Weights of a small transformer language model: no biases in attention or MLP.
MLP neurons of a small language model. Each row is named by its layer, matrix (up: input weights; down: output weights) and neuron, and shows model dimensions 16-111. Each number is 500 + 50 x the weight over its row's rms, rounded and kept within 0 to 999. Numbers have three digits each.
Before each neuron's rows, "fires on" lists the tokens most often at its 100 highest values on Wikipedia text that the model never trained on.

fires on: "ar", "ter", "20", "or", "va", "le"
L5.up37:494357496422559433536526462475556428454547463484508461515589505485555444444465505606555536567470413487520471465512497524551467440413451364510534570450404467449496502538547526555548594603442519504483544531556561453484613483523517508474437526488458545472604534599423574572552486393466499508
L5.down37:557491487525455479460549617475482533548443490438528473579546405497484546518501547431396520527467494507510520476444463522480515542436500515440527439382457473516501436527456516414460516470568483484547477510472511546499493465568544479418532441435427482527552430435592479446528524543445512518

fires on: "s", "d", "n", "re", ":", "t"
L5.up361:348575577577441468490462365455401572427506557466520547533538480551537560432507559549466553516506437467540475454443456556540474491515530439605587550435506442533458421577541506483424531533496566544497608424522448456518519456461490506510467482474514469458460542463563479457491526482546541509
L5.down361:531462473419538470570493564459564547498532478482538432453525485449601478575476526409575488577459443507509696521470514499521529513538438498590536480501539547539565615434475536522445535491472558481425545488548384422488518528477490534499504556528436520588489527388484550479546542376460449457

fires on: " of", " from", "p", " all", " cl", "rom"
L2.up292:582488502465524502493518615544439580522576508629408547495407518564626557588549469526410527491471563447451453494497467482387487481531511572513540501566476484411548497463593498479501372489552544518499495497480507464559525481385448544442496423377507497497504466534518485420497426574601517612
L2.down292:543565576522574558462581549501481522488504401482524619456399474488465509563467413559566463481432498499568558551503402471476522619457396443455464540422411523535483508493503559546577559464537460515545498483503444503436540478512489441510523493482513537485474488514447464529533453515502430554

fires on: " of", "e", "re", "er", "\""
L2.up929:423485460431416464584491477475634640543586533566584569548580458527573552492466506466496528566432534502426431524419629496466612466512532480550483538533459494480479554531530469519557528535523477533414417579462566517507496538554396341484500515492485462478496535467567484519479533443518465525
L2.down929:572592596510481506506540506544419530517483542520434530442487530450417490502500446403499510501592486489465536479455458550628397462553485478506488516532481543483514444460524517537511498482572442436511531529530484563424532556527443584540464519486524437378540454583458565416481456520525524411

fires on: " ", "n", "ing", "d", "s"
L3.up484:500573440572547495527427535442440474502566438451483584527506565511484502437574519549448509515545444421550560494457469503484496506537447429481460552501493550446505600455575515551499423558615537490450598552546443529570499452475534551437530456501570468488539545529405601481530458461530462468
L3.down484:489544486487420483466420493409651542617477469479477533569541469535465522470432475379563479460551478507509489580505492563520494453512457506499462541565547389535537493462506459446596521515556444445526428523507581459499425533575465476548574539474447442463450584417534494509592543500479574469

fires on: " all", "st", "e", "ce", "s", "t"
L3.up325:491563546496449436514450514602520489478517549513449577498499425439424536526555469473581436472494546485499528536512545491428506498529465551511559486528536493465524514428481500498460533581452546448451468521536439433468541406556453565462514574432549537436514599558526504491443563592550531517
L3.down325:485451473483488565549514467477406567534559508524537541503488540499535515446547518554432512534552606415458561366498533516486554407375459504497465530527421444569434490473476558484482512528492567514478468443422431447525411516437566520426479569497555457609405424481499502464445477522463540531

fires on: " |", " of", "time", "|---|---|", "e"
L3.up514:385469437387564512589502471525502499477502548521475530538547419590550482614536441448504570519518489498401513599526483535546545458481493543501486511549515484459491528446520442476473460509525333533487446544503584460526427556533495467428460561574430493477455568567531532593419494626577470549
L3.down514:529498531611471469445483524479509498549518453532494482452573585500477464450521582516524439443529490468572530491480437570480583536499445536558475426493455468529461429499560554501436481501385510488443524538579444559528537521479501492595466465401557557472571444447496464547567584434437471579

fires on: "o", "a", "ro", "y", "an"
L3.up476:523560471508595545454565497631514553414587579539593473544520430555440490432504508542501501522435611470470549493450506469515512464470476523547525552471414469439505382410538589529535575500499585508455438508441457499534514552519519545475429479546564438469530504549536546449474431574492544419
L3.down476:547474595465504453586482437487470450536534558491575555524411497541563600543523578564466485447519444548481480576532504516425485452497520517500455428494541548487525456553492493400497451482579456451480605381541448477532427446544466553564439570438504541507503503495495446544521578524484524583

fires on: " a", " his", " His", " Her", " its", " her"
L2.up183:513473495484526462528387486484594493471549495402630560550472494453596544535516562505484395532414448481565531473404460476413552460532455541452462510539498494553528501574526435514470581555528457546467460528519555475588469445515509524527476566423505418523576417533529415541566541533524493541
L2.down183:516542527456444489449495574518454450529548487504526457494450486559515506518547463548497481533503424512513497431537525529483538491574498505430553484532533462437528445550569570414443470518531473447534474471505467630497399445559369356550519578567484488491465488497449401570569466559476444491

fires on: "le", "ver", "or", "er", "for", " were"
L5.up15:459476492389464452558566428489528513612585411545505515530466479480503448494528425479520551518448574514442475518477530470414492571575557481466497461471447491526526500482500423509602522595438487477579508572516548534524560451541494440512447527579439514439571586502477525502482440460488522518
L5.down15:389519511503488494569516536396460515539533559432518554469459539428593453527519529493517531470510487489516506546457509427409497584394456472505514471475514501538508432415417487510442514545483580591492657529530474540487446640491515510482542459513461494427532456474466510443457549562452567474

fires on: " pro", "ro", "k", "p", "o"
L5.up743:531477491550490491522517449526504497531551479454590428445552501582468465569433521496458489516556581445564554539420523593485536545436483584530589514426476485395434449359451536462589547527417576392452525546459521502554488487597587495525552441550458511505494498414519517423561496485488492466
L5.down743:508523478557563525482400451557538562497490529469527545575445494378522520539550537489417471550497382490504466557558542456467509458509555494434434491475492571577549457507424549448424542484541386594404564464541457592493546473533480575566546537468543460507524482505458578576473511461518538462

fires on: " of", " &", " and", " or", " for"
L2.up642:414451463554490467541446520415513517500479430485581409462545497551606529524426576478557583513546421489472505495514504501572557522529549486628445501425503482529506671536433398544475395620524488466497577594543472495488534500454472483442573428505474417549618571431406446444435448487400453515
L2.down642:451557602556522477483486537414565478546467505419517461588554499475513511510512493472453491415485515496513519473391463539460531465388481605440495453497471445655486591566491615407545484383525531463441492515509496394462524507479477470579505506514514398526541555473423519455406383546501549529

fires on: "s", "%", "act", "at", "t", "la"
L5.up716:564500538458531409543498524398446536508511486453497511469486547403481510517509444518427390459414458578539508485464464549510442536491592499519513541506452570465478519550448484534489511498537491460396569510413526464442556484470541500529432597557559402507542557484463515421531466467538463536
L5.down716:491527605512560486430495525514568512504505459506547366413501482560495518418550491506477516389431528541386518575592445405444513432528566468531476530427535483536565427444555481420454471477589432436472491494502480487407538473504443476515524533568519428510529529502515510596602546526588547586

fires on: "at", "t", "age", " of", "in", "ho"
L3.up699:526525409481534442520524446501493550468496507487462393433520516465635564487471584503437503417436560573475554532536528532580443554512510494498430532483453578513512435475539443536502573497512466507409544513454494376427510432403493520453491492446416487499423490562533552429458500525476399547
L3.down699:523529531523521503527500510451404537485516533474562611540504478395521450497561484461515443519487511560471541544534489479513501605507461411522588607459450498479567482488555390565455452458520384483536535448503499480478542516499557607503508525631526440573517479451462468603526501442550535599

fires on: "s", "t", "r", "er"
L3.up804:429516417459397510552415502491469526500554545472481510530556465525548560503454472536490461481467564463533545514524479563491511552472567484508534491394459425543486557472524586490408560519422481482428504397490509444471590438565524599525497549485587370426526447494465408489455430479511550523
L3.down804:483471507531525435436483447498557487428492539555501478513417476494508466468616503493491535549432483606547546517548491386496499490491486523573530516542484470577475474459463535491489479429550469447394495529544520462526463443418449441467482512530482489452471497432503565393541593538380539551

fires on: "lo", "st", "par", "ver", "s", "ad"
L5.up221:431543563574458485466458564498494501489486412512395451486534425503558589441526507496433511523528537462515457528526525439490575546537489560466649452573520497480526478448475482505529447531442449436435473502483575472492477447479511432492466459580531602449503549591505440480473443588543533472
L5.down221:507430531496569483509537525575558512496516418554504458465492487485438398486465505479465509556503470488519553443567547470536456515568513454493529550566428538496605423440462494482492512441495437542389558417484602520503519503489588509487502548430445482410415494549538486472523497511562469456

fires on: " ", " all", " some"
L5.up429:511448580494493504570425548606415549573615632517456467419550443569537508484476563510470491530401535404461578460570488499444540482549458511537518550554467448521602469581484525451497452540451495457492469508458483524550467497508490442432528529421508454472433519486539444463577496579514464492
L5.down429:479543506512501502500481418502491454632476505533525588493398446562496554609438457528491505567524514499476577436535545482479475519521514488467407429467470486433534484586445488534445505507557488591495569488412530510582512430531495609500634409463436554462514566606490489438513497612550516624

fires on: " |", " of", "L", "==", " by", "al"
L5.up847:473492497453478483414430417514545359414516494483432471567562537462501557472456535559539604555497483470518483538482498562604417397507485443520517495544581547512406585484550471508422441572493375539559456489496492481524517529437532465508480473500481412491395534610508461493404434544588493446
L5.down847:544503498546533525565575489609563513602414502408531523558512550453500386549452544498552479519438425513502458498492499472449597543457524505465446468397507463512482542509525455442542479482447540444445617462495564432452509485474469585440533485516499397466440488449506573493530494585453422624

fires on: " and", " of", "“", " or", "-", "ter"
L3.up614:513415507344531452577512512465538527519514401535476514581528537468556457601433522479422496509499508464490525534520566578495575559483559481512462420497483510520488479566436438514458457521453516492506435565381506520487517546540447563532544389545518504484557517456407480455556535522413502472
L3.down614:477560516460492455564493457584553445496570579473550404480501569483433583514513528535511501473397509481456496478464519548548506457466453465456404466470535517584452568399369418459483485521493521561561559414473470471551503500501472501546501539548431535485532464520596456460503616489619517502

fires on: "o", "en", "a", "re", "on", "s"
L3.up756:537567424525523516580492406534478600583523474560618414493452450538645517466572537507556537552556532464426515434502472454536496441548531512541461433517384494456486519498501559584501526517522450505485532475600504418487406552491538492411448526561463435485575502539504485333483416514500500455
L3.down756:490540586506493455512538596504474509451499592447530540591513583409526501504549494549569535478572472462419575591495508494466451567490513376433450529468573536544489481422526528484484522573424435442409548528470443525382527414438468550548442456462545551412526501441459518531382586535590512493

fires on: "i", "n", "s", "u", "fe", "an"
L5.up966:399447459444453591600489441511439483482577476500379579543502477569570581526553526567422446434501442420465506472484536480505417487592493520462510485519492512507495507461491429524422495530636423488524533488508511476479515480515591604463497483617537490595523548466417497519506504515529534443
L5.down966:437514453546500564513478506430437548407521467481537601494561587504493435496531449489580483573432431490521492517519500375526535554532484518417532528508509440510688479447547474491473480439429539492553474523475571439483455445493466547506512449524431539423554547533505478430432440493483497565

fires on: "ing", "od", "it", "ed", "ry", "w"
L5.up497:487483472429446388481527415408543539512543451468508496438581514501491541483430430566542584610441479472565544509546511515524439417644479499516418471511512456570420587508518456499438478542481409445515531492414486495509528510522468537527539509524512499530499549461463520595502515480605558552
L5.down497:408555583454584447445568472538546477484468487505547589543475452492550497532455506481504522455592411491572581435478477482574466516373523513494495485480521481415494419535505558501415492444492527503481427452558510484435443466583543447528433495508542480478604461500496525443446515530523489485

fires on: "\n", " a"
L3.up770:447443512485548503549468566536478528480538511421591547616449455555537557466541538513406482524407530552490490444509490565586487437437431405473449556505512523451505554461557475553460460540532534588551479473603505469581421568454495431419506456451507534488484399449430461513600497578485570514
L3.down770:520471471558443441436534556556439556559597536464469495488517493527457503529492390541464500515449540461476407516441537464526502512499542407579517521470510500431498455551448582434436528511523441455487435554514523496496439580496447551541479557582467491574542374409555523466556476547487448477

fires on: "t", " a", "a", " A", " "
L5.up17:438451484519525564543528531475412548584598458463520539479411449530478524437486449537498419484429520576555509489520453523438472456503433460534463510481530518519491449508539516406507464551529499437620583459566463508496573497419528512437477474523421539500434527392448517522540475549495536627
L5.down17:560436466467489560495565415526424536565544488435499535528497574671458433509487457495601488535416493501478463514510578583532450520404507531489512595443458446478467578500548472543491547548552482487487486494575473495556504468540573468499597544506586549484551483480586512457562497548479483466

fires on: "ing", "w", "s", " and", " the", "ting"
L5.up421:563582456416475538501585516473477467571467494544450497404553469440426431519551504513523493492499448426515511546523450529493542411471574530561413463535530478529445476491502504545509502588530449452560476521409457574479388534493486381491482499552466533604411524469474523582522549536595482556
L5.down421:510521394538575463485542516464449500546470540476476446486543532527554557552488580501600415465465449608580482497525573423522559573508450522531556577515501416478552512461470497416452597497422530522528429437490480435488636446509512499484440507543553515509521528564486469524512503457502521456

fires on: "h", " —", " |", " same", " ", " to"
L2.up884:436504469510517518487401531548456431553502603586490453474548434484514421547531443609509515527499502487494478492497562490432577546604513590426530535509402411580456506441513532495426415525488561477463514489464507470613532553502451486517458611412461484528520477450473550472470551500501354504
L2.down884:546590510512497489552540466460463526474509424386512518467451485485550550533453492455464411508517468414485553487507447459543500488388468614427454475428559534455459522571538538527559586458570541444562601533472437544464528412455475544489414534520426522512582449489533520460502567567407535464

fires on: "ph", "us", "ia", "is", "u", "an"
L5.up634:488497453496473543581500562421475479470531512482396505512502512491483465431492496614538474454539588460439494451496454499501448512520519447548535529531464519501517619478502509537492569505557445497516581436483363499606542512440617508474487548487511512505523632528471515530511560505490518469
L5.down634:438601547545562472479517422564520502450503480472513494510571580568533581529512552466519549408487616599478560525415548510428559498582483532481449510528544481476414468443456485450522489503509482595407533554502481521430574480566501545542463345488470458460469521489426525449396563491511576507